config.yaml
d_model: 512
norm_eps: 1e-05
rope_fraction: 1.0
tie_embeddings: false
init: "orth"
init_std_o: 0.00569
init_std_down: 0.00351
optimizer: "cautious_adamw"
warmup_steps: 490
schedule: "cos"
seq_len: 1024
steps: 7544
MLP neurons of a small language model. Each row is named by its layer, matrix (gate and up: input weights; down: output weights) and neuron, and shows model dimensions 0-169. Each number is 128 + 24 x the weight over its row's rms, rounded and kept within 0 to 255. Numbers have three digits each. A neuron's up and down rows have the sign that makes its largest values positive.
A block is one neuron, or neurons of one layer that tend to fire together. After each block is what it responds to, as a language model described it from the Wikipedia text at the highest values.

L4.gate355:129091156104130187164135092148139155182097123103100115083068133151112106111113134171133186111107115123133134144142107113149150128124133150114140129128142151094158123126108125168120099136133120178117094087168126153099097133169113148121157149094142133141125159114159121152143174116134146125146124112150106147115177122163136078107116156084136106134143152129177136139129124151114152110174102107134125104167118133115092163080150120157134131158112124116124147084122123144150106157137152141148125126173129150112139131
L4.up355:126143098127121136120138138120121109116146078118132107141114141079158093106126166152162133146122117114132120118168121115109127121080119122149110135159148147122149104128104111127123126120129110118131122095121159114121129090141111152108127116157170102105111160102121089135168159108120128110155117135143113138086124160109084095092151154134133118145119094147154151130142138117135149115140129103104129107159127164126123136091120089110120156115171142186120171111144132134122141121147144171141141122114146143095142083
L4.down355:074090135097147138129113139136123166113150118116126134155129119134105139109073112116135106111151132115166136106119072108087114076131116119171125127079095129136073103096152142126108106117131113141130128144121119161114144147166121144100099155113110108128133163164150167125135129126131138119103129122159091153120116107099169179132108159127132145136117128103128086113163104108121115152122121113121103075166105127125105137069158115122121061128095109113096169138144133128121133119151145125129077122117131107110161149
L4.gate558:072098146152111158147107133125122099180107136156125147134122121119149147101115143081109114110107117094104123162125154146081137099121190116150174151139219124079153111135102171155089140147133143112079131130138137093153143106156124124101136127085113108131140146144142074137142136096134072125137134113123151132123099153114162148132139150072084139099140189158205122180101092140140159141137141065168124150104144148107120114104168134168163160149133092129132152132142153130123133154108146116142141150113156117160131108
L4.up558:064164113121152152111162133160093102130129138126122141132117134122121103135116164161187156108116086146069104126141148119058111134155093152078156155085144100109132096103137142154091128109170107128124132116143121135133147138137152159125146123129141159145182130150158099148118128123125135153140160140141113114122148164106132129111121132128102142054139126124150150147127120142113114170134128136154119157144166105120135120159164127120140174129142085157163155139108176106122094111102158121120103085110120107128134137
L4.down558:131119156099116110148144118149152073149068130105123131124112182170163130114157137124101123116148121140139129082153127139114109118119121127141113109120129140108104125111097155106110129128080122118120105126118077130130102139108113142117122146145171126116119139135108125169141125144156155089155099177113120142127109120092119082128113143125113145107096144117154150184142107084115157115134169100141115152189120135112101147158113109115116144150133114163144120169102143148114087139114086109098111143136147134085159134
L4.gate776:149170145100122104128129156159151105084113141137129128143122139179106140130154129118133113112145104106107072114153114113148119121145147115065135128090159170131116108143116085127104135114140113168111127106130118154141144101107159110171140120120094115193129135145092143114128092140172123119129139142121136098141127160122147129141135177116095090097132120112116113128111120117126124147159142103119108143154123147132111161133165145109166148115153087112173130152130157137133142145143150151111131153116105130159090160
L4.up776:102111149091161140102102113116146150129140136097161112135124132105098097108131119142149163148140162157120107138105160120133141106091106155148161089097114151116134102120097125122149142107088099089152122098148146121108101095109146132151143142114134121125147068123112109116134135101145136111134110095172131133116126154141126161145177146102152123148131151121100110149110143135148143093089183153140100140116127111107114161101123101115121123071100126160124109090111096141116139172127153152135134070140177143127101109
L4.down776:113100090146140103093184106112112085150151143138116104138140114103115137135165136113120095115136125119129135146148136140068097132113120119121099173109146121132134081122131115139120108124154121124084097093082098097127157108098122124156139063161128102143135201124119138103095082169124103131124152147120113099097117112096154119125117131127133121140136137120119149120142145100125149097121134111114151140128136113105151135135102113118141156164083115212146085158122092119140145151108132126141141127131155108116133092
L4.gate876:103136127138146114130122168108171142161087099169090118060122087108132110156114149143086112148184151121142089106154122134124094100118139133116096119129126089121111144130171143147128087118143106147083137100086125126129143096088096138117079125082114139083114136145169074129137124098131165111087145160157124108118143121156135096065154140113160144104146173083157127177121133139144115096132113122129099115105133108168102158158149116158159133131133130101147145102114130135106144133151162121121144101119102102144109136
L4.up876:086127097137139131153125155144164132112085141137151108101114140141136117131142154124139109184163101172116148118124130152130111103118166145101123118143138135150143104105175155094070147159167115123100138077112105127153146107101114114088157150120085141157163133142176135128095076131147116127109157231136101116101156123109161148148193082089154185150167137126140156142107125104117168129122140135153138107141125124122134110081121097160093114114130126120110115128146149109130067145150117139075156112114143119100120170
L4.down876:152116092127150190142187138133114140113135122136132135081126135138140109096152135133108124160137081109128135123127129148172128100153141156081110118149177134158147083145146134097093157132162111125145070136122101127141112136126143127139161145146127115094166131156134129125094108058128120148154107139135086097107104135140143131162154121098153158175111104132140128099135099126126192112130138143156099126131130111101115161111113103139160077130099163145104114084114092116132116137138112119098231129122161132065097137
Responds to: Temporal/positional prepositions

L4.gate241:122147087121185125150119119143141108114139094181067139108163177102113098164104166151092119158151135139121175157118142134086116124116116130171119130143134138131077124123149130123118085171148165119123108109147114124151136108149133094118122098059131155112129110105128111142121130132107153114135152135135119138152131167129093156112128109108136120113113140130138132135095101134140151144124069142146135138111123106145127137147109162138156138128092150099136129142114119131160123115179151143139123086127103087114108114
L4.up241:093099116132139146202145117153121156110067125148093127153130102135101161112110090116101091121115147139096153110133107136124123153117165147121117084138107102137145090127140146092121164098136114088126116098101125139122119149147118108115107137114180189133158123096144056141132129102131118158149078163128126132123136114083152110105135120124185135142111129137132132143141133099118169156134108141124133096095105117173090150134104130151124109131116124161109136126127139120144150163138106126140149125086107157103161160
L4.down241:128112136127119138143117141143122147131110144111110147165111113104120127144094081111162104149123180132115151083134117169126113165117130133087151108136115113110185140130150142107147178104150133127148150107129126130125124164159129154112117115106155122136138122097146102103127133146166063131144104151117175153077116096105126125120160115124142118160101141140136131117100149152143139147131074168139145131161135171090119123126130122169099133118130143127126111124124104144092134150129101071152134160119165154122185139
L4.gate404:107165143149129128109104116123088147088158166125097124086133131125115126068110095089109123159104144155134157149139121123125124121111112127140118135134147135154113097125158137138148136124096121132118123102105133137123091107160166133095080118125086173120134146119129116114118124118097135132168158060138141142149113122153154141144112125163117055069142114159107102131129128167118109131094141133124120110143103133122136142120104128142114126176175145140117131099089109097157127128167101126146143121188113150137160117
L4.up404:146103136129165150097122108139122158145150134109104129141167113137095157129111118143123088080073139144114129151128124093120139093171125111141099123146103104082159149174090067172111137123144095139136111096146118149168130131161185106132084128084154122121153131152162159144109095163153119156109128140112144166162159162126153124163167178140132142124098104116111167097134117149153100133116128139112095074127142120127137175138130120137081219131130121142103140134162130130115083127122150136094127112105127084122103085
L4.down404:138096127105078140154147086094121149124099184140119141113103143135098116137161115120142135129129110149080136142094142137107105102139165154144122119141140132143096153111085142101130108100173081134092111132155133119145118148099116103134129139095093099138136137092143124172101117135149140112097133132127083140134125132141153103060125118149121145154101124129130140152100121148115151133107118158113149106163144138106107157091109112137141157131127137125103131128108125129125170150157159102121250135164115100132117145
L4.gate738:159086118106180094127124135107143111176159078127124112062132114136118081116118106110128180137103127085159120125162146142129093131115112116172143141139131167108109147148068123164101073117133099128119102127121087151073125140121111137106094127111173116133108110118192169099115138107115123113115132096121128126154117175127164142151099121052132132176154135118065119176119111099162100108149109141092116133133098099148112159149115148095144135164121084093119181122147129126174134102127155105136132162143091150135106113
L4.up738:106186107119133129197154182139102151188162122119094129135135141111072131141130120100130141102128168097112120117125140153128151115123142147115121155148133130162141154132117148132157128166114143130097105122141189122175173179147118111072109133113168132085118127109139133156121141115117123128162110124140126130163087112117136104130121102132122180128117100117139151130119130133145106141115151150123122130096085140182121132118119133152131166138112115104123136123170147121123073120178126117118141145119121106129088167
L4.down738:104123116113131150132073120132145083146106124167132119137135191095111121088136107153107139096092128161134142146135145129116095152094134110131169132115115157112098141127109112164133138119126147129136112149167162154119136149125120124106095126131151117119134124131151126181113154133142115102086096123137133158110100100133154095123123109128074142152106137111143161095150156127113094177153122115125092126162053173194121157115110093181123102092124161141173110086151157128142108113154107121143196101134147129155109081
L4.gate1263:104133108120155069122126112154149175105090123133081109131132142132125106156077074118132109127130167131177140124132137122082111113134118163125134118133146139131145173104155081158133129151143141084115107126140108147130144117105121089129123124128108196091107113120112109141139100125101119167155136128105122143143072137099153133099173147186154111146170182131117118134112149125150135119130147142147147094075120133162133105108101171097129142140148151130125168135098139147176118148180139110171139117114125106152125143
L4.up1263:122104106142109114169102151151130161136137152140093109124111138159142141085109122100181119098138115124158155107140181116108161127128118155098139174155126134131155114099146103131143148161154151115109139132164155111128129117151145141161087146122097133108107095138113112139130148136089128124180107101116139121115098158108113083138171142134160139099132154131133165120153118103134104134130121129148144137108116143157133132135125127158135153127160173098129118129131139134157134136130155123084142157108093091094162189
L4.down1263:129132111137096117127110104149136110152107160121140117114107160100108158128165124116167159094127151116110134080135131121143143149090131120154163115122117146171127120121128122128132113115144136155103113144144166130124168105104170117127126125119142140103172142135126092113104127130126084128131106141144151118110087075116133085173156129141104150107125131130106130112134133153131121129123137128107146105169115123166158120114135130165127086119106115117135134108115112152117133185124120103181170131101130121148093169
Responds to: Topic pronouns, headings, pipes

L6.gate83:142117132137143124154091171172130125130088118138090104132134108151098134135121134140128096146110085073190109123142153121103110124082115119138150101078175082118116149129123071125143158144133143085086113115147106153103160141113136130135145125126099160126128117106135125122139113107095124110067091147129078124136129149158141088106145075130074149123109108132157131109121154150147131147141137122168150136099133087101167137096162144148142153114140131145151108150136137153142119111128141118139119133126103134100145148
L6.up83:118108087095141140112102137113122145157114128139113134109115100116108136163133115128134130117131122131101146110129123145154126121134113112117141177141090150132118141113171130145134138161176170109145179119112169167137157163136137138115109136113154132127128113080126146138129132119112129131109076151114148128113131088098140151126106106089137091125140137163132127155127135108149135114094170166134091088148128128175117165106122085173067090170094145159095104156137113105106103165130115136108131102182069119155145109
L6.down83:113142134163094148127135071053096116163137165127117083153125107087129130149122115144122142156162151107118119137155165122129167158136125106102152154081121161144142144098126168135132181139109148140123136127089139152086114097074136109105159141139135121144152118077120124131133130143150103146103086149116102101152108133119180134129130110122115150106108095107127144091121157123158139154145168143095120135120152121172136143106160139090108115146133098107140141140140104146133105144108115156114128120130149101107151144
L6.gate388:151152125131174147119122126117135113137131137144177098169144156114122172118108168150116093129138127130106133122159096146127173061138128120143106109127137111169146147143114128073106126121202129143131136126143085157076174134126083174128113095117165142134153169154168127093128098115108138111134131175138133155139102120154199081140096168132157126111142109104097147136145123147117107105183136114073136156163123074135132150108133161134154153106090138129094126140129096126112132146173180120161136142156109129104146108
L6.up388:121129131103149133146137163136167122130101143095141095098111091133143107155128122146182155118128120110127139096128093092106137151104084103136144140098154120105126132134143120110112189126135162116105140123159134110106119100149130140123141126171103141153146127122119100137126176176121112119127072131202136133126133116145171102126114156139136134192157132134133115076128158082130106123096132121163154133157136159152098097096114108113158146141140114129132138119107117136101143145106153129161112093106095174155106133
L6.down388:163195120146105123135103093133147113108143148143124149098167095147117147128120091118119141123118153115154105144155160108076097140158095096143085093113137088121108134186163132134120112124114167172109146103102070137145131149143156145066132142153106102127158144139184154107126130137093120134154116145110168159116117167160127123144112173133150154178141146093121124148140130110187125104118125098135126113140131100106117156117115125102128093123125125113135125098166098103109119156122102122149094081088140150107092139
L6.gate893:105116094108156090155129119129151108111084154154135127073100129093132169132097167130143151120114124154112104129123130129137143119146119156098148192116144083128092162115135150181141099102136150140151103135104145140138125133143159109148107124079141136126179120103137180140120093136143098178154134126105115092133122114159151162141122138112156116106121108144135165080154143114136159149141128144123107132125149104164152124094099123157168132132115133105111099144132125106132071127124155146118126145124091145105127147
L6.up893:092157120152116126134145157126154135113173121125136140134108130116105151132143196134153135134141097124075116103106085103124094101109145121094124091119127089128157110128163121155153121158131122148128174071134173089102101132101114144115133105128143133112154111124149083156101139093040123102139128130096114131112134146117179095125154116105134138102122088111165139107137079119145123123152105125139162103163088099136143106116115118151157118175115113140176121153127133180150136110101128137166112112126095101119143174
L6.down893:140105133134135101143117115114108069115135112090115120120166112142156119121152104123132147119109109122107144140163145084122147159111108145142162132142125096126105128159160109134157146118144119138122120115132145182139129150138162151199144131110186164131136135139128141117123162127136076169091140104081116076149111118140159143140111115154154085129126155136099108156138126157100109133104138128167117138124149117157114131149129123158139117144091128122145118115138133153138112126151094146155122111132096151124145145
L6.gate1309:139162078163144155148148137137131160144096145147132118089111129130138114115098117151135135130179124168098118127126130125140170086099147156088149146104149177108165121103156119129121114125175164151118121134114116189145106115126140092159157120106098125112105129131149136140132120147130173079141156145142100103142169102078133081123189126110104093111100153142130154121159151117122161098074147142082138150131109129141133104112142127101145161114100145134124093127136113072126123113126129118140109103125113163145108108
L6.up1309:141121143158151152129148135136128155131131134066117118175133149125153162103112149159100130116127118146125135130153171167146097142138111127122143124122135151110112105112100101138108118094138122175118130086084162113133129144167088134087116134166117158144126137111143096153083156093140147108129153144141163129158101088146143117160144118121119115110095111095158128155118108122133140128128150089132112119175180162158102171140129125097143162108136182121125114123135075117163136118081132124132142130179113100132091121
L6.down1309:092183105131141172096142140119120094120145130100122145145156146115114132143130118107162123133139153133140144154104138125105151128091123080088105091123115117150118100123112109139116118142092134109116120171165150176140139140082128143136092065113094136115160155103109155117140152141110109130117174126147133111130132137142171089154117081142153126120140089090148134140132183145110115116108128148131137132142146127085115152116141149123176116115131159125104155108106107157119132174137127128138137125174141100069137148
Responds to: Adverbial preposition "in"

L6.gate445:096076146158156142134104139144124145138112156162126148161116120084130130139107183121118113136106092130139140088110117168078100135144129119128125139141112151148152075124123093121137122150140129104140099135132105138107137129136121175178135162151132114153165091101130150143142107099123087167156092133118149162149137088146150142109145150122121111099119108129123135103138159133128104133191130102168174154121150119133100159085158130132158142164115141153126158125112117131117105115146114107134133125101137156165140174
L6.up445:091120098105096123094126101127115126090107190128150103126150127113141124106109166151116118112127154108143104114122148088095107119142136150138120137101168116088138133080113161109130122086111138142150097143156134120085120104137129141130165137109166126128142140161102125069107137094109124178147169125098107162170136127122160115085112082154141131147119079095128180143119134124110156110109122133133129112129120140154135130181147128103118079189137138126140111146133129116086138135128162128103121154111129115123139132
L6.down445:083126096134123140112104124133174157135111168109130089108122131140128147137136224162115126077104104102107152092158104160118126160142109117122104135085106162112136129136161093157115119123116143155135115156149085126181170128121102114082112138128109127127111126135119130128121114150147082103106172167134153156108109141141143112124127124113127115159116133133157094142146151167085156063161168140141115122119129114149145155127132117081163170134131139114144149130123122114153104144142138124171127099099144143154122130
L6.gate482:106113178149145160129085115148135146133114159118094170129159149094121109133140116145117095125134155152122133113147109106112087111110126151123120109145147109099132103167145129119087090127151117148183083138136144161144092130106145128155113112151156130134139137093098138104081162112130190152137113123139119138080108174093133130128089138104123100131144144154154123153116130137102121096158102178143089155126107100127151136138166132139140130145155075139115092123126143114155121116121167150111092141149150103138157127
L6.up482:138147109157164131153140140170100145097120090114143124130150157168093119163106135148133098149150151133141149129106137139105131077079151120130124156080116122108159123160118128137174165104124164124138168115102137143128146093156124096114102107146089134085107146108113109106175167115119133139101176093147129127126090122136099077110086114153121105090099115124122171162089114136138112126108098136160101128138115142141086162132116128126132101211127149136162131158159114115116149115098140115102123081120150098123123108
L6.down482:079141112098155094132123161108115129128114105141140109117146129148149124126143146120130100184098089117137138164103109124194110118133102155121120119143118073110113120107133166099092123117116120144187155168094151158134102131140090156109171118129131133148107124164115124144131161153140137139134124132160126171121114116106174135068105130137151162097096109176152101164121169134126187139155134111122083153140125172156118135082153120143153145119118099107134148128144102156142090123198107151099148152151114144133146089
L6.gate765:095123092146164106081104116132165151130145176127141119106103082138112120133104133113132127140119104102146103171148124153105103133141122101177160169117127086137116109119163138142116103160096137093146124125128162088145123109116175131110102134146099142133128098161188132163144138109137152121103133148148086131141129143158115154099170127141103141093122137111142115106107135127174135142125163099115147132156140147084077145128129120104100140171141153159131091126153110152123109124093141119126139106137140123115132112
L6.up765:138104124164134115161145129102189146144156133119139102147126099092165142097121122114104102133129129117159118153126109134140127106138115168180165139060136175109129150131128107121128166152169075090162086125091186112142150122130123094113169141167128145133112127165176154147099132110088080127134154111160138088138133114161113106164120127091158140120138113073176150138090084117103123131146118161171091119127117161132124152107164136180119100130163126146128120081111121129108173188100137106124160138132130122100095097
L6.down765:137169102150148115143129147144175156105162084153140107158143177124100140146134166144103142131100131154131111146164115155115166119136094123163126087094140140124115128147166091110104136116121138131113074139121102122148145142106131139120111145132104120095107161143140143136123146117147143099115105136159137146126119126149121134118114134183093143121094150083143152133114101123127155168138149131124115076133084166127083134137148118143127094132177142108179111113085154147154132114138134091117123107127138129149159105
L6.gate896:118126118093191099112177094134141152119135101162118113167107115122110137134115132136151070140132116120085138096136111137090110128085113114144107107114176099140137126168139091099093092129147148157127113140123162109135096121136131166173149118144131088117153107111145115105108141099138115142137142181145120156139121160106162125062135129104099106147106097121153125148133141169137133108113121117156126170115156097080129114104156142168133152108134109152150109151108141145134147149148127142151143110091114136167137127
L6.up896:103076104100135161111146123103128134135151123150098125154182132135109151123094145146147146117154147092151128143104144117130137099110116139136123103089134117081154143127111126147115115143180128067156130150116171127164124134128102161119145097116134134106157088137138120112128163092149126163114138136152152130086113107158116151129138125111134149154109127131183134131097103122097140076145176154142108152078134137083130132141144126178136115096126055126135091107129110158102152140156147126102132130117121108130145164
L6.down896:126123152114107159112160135118078106075086113101162145119174126197129115155108145140161102120121147128136113131110116096111115106139113116188106072131122125129077115159138123098089147094161126146169123135156134120122142130143141120078117151130126097143102109106131123080146178049128143172151155127106134158139096097106126163106129167110112106137117124146109142145130149106134079116119154150144103112093129143117120181106127106156124112164107132111137108134136090081122100115145125097121121166108113120106126151
Responds to: Prepositions after completed clauses

L2.gate124:120129127113124127111144125138150130161104124152133108085110146101176118091125146109094143101148111127114168101109152116126078134123095142128096113093141138141107160133144155139112137114108101134121116160139093130131110137105132123185125082139115145140166156158162106061148110123160128112120113121174087108132120085096137095155128125104114084129092154121145127089116183150143122123104132150127158123078148099134139120100092139151118130164133104098130120132146134066148110128110117124134142115101112071084126154
L2.up124:137108131149125123137159122149141141153090117117147062152115163144135119141105097146098138141090119115128159160165120108104096154131113098133113166123137130177148142161132142126098134152096125148128142125120126100109082111127107154147169128131119140107131123181156113119126164130144122131121151132131112120109118126121127118139132121086135126134162141177165155122127097139102170153121068136072088158139159164167123146096152135116130143139096123082164144113089138089176113151163138139101120142098187104113121139
L2.down124:129107142137150172137129127105145124137144105166151113159133134144152136100142089139128115126125169137131129159154100122177141160172128125110140116167144116168196127078112151101116138127121156157153168130078144144155101138116115155162121112113092109114131105184082114154094174121152093100137130143129125121115101111114141131130149124118123136121142145131140156101129109105114148200143112112120153131111109119132101129130126100179088126097137143111145148145125122137130112134134150150159126104128156139122057153
Responds to: Clause-opening prepositions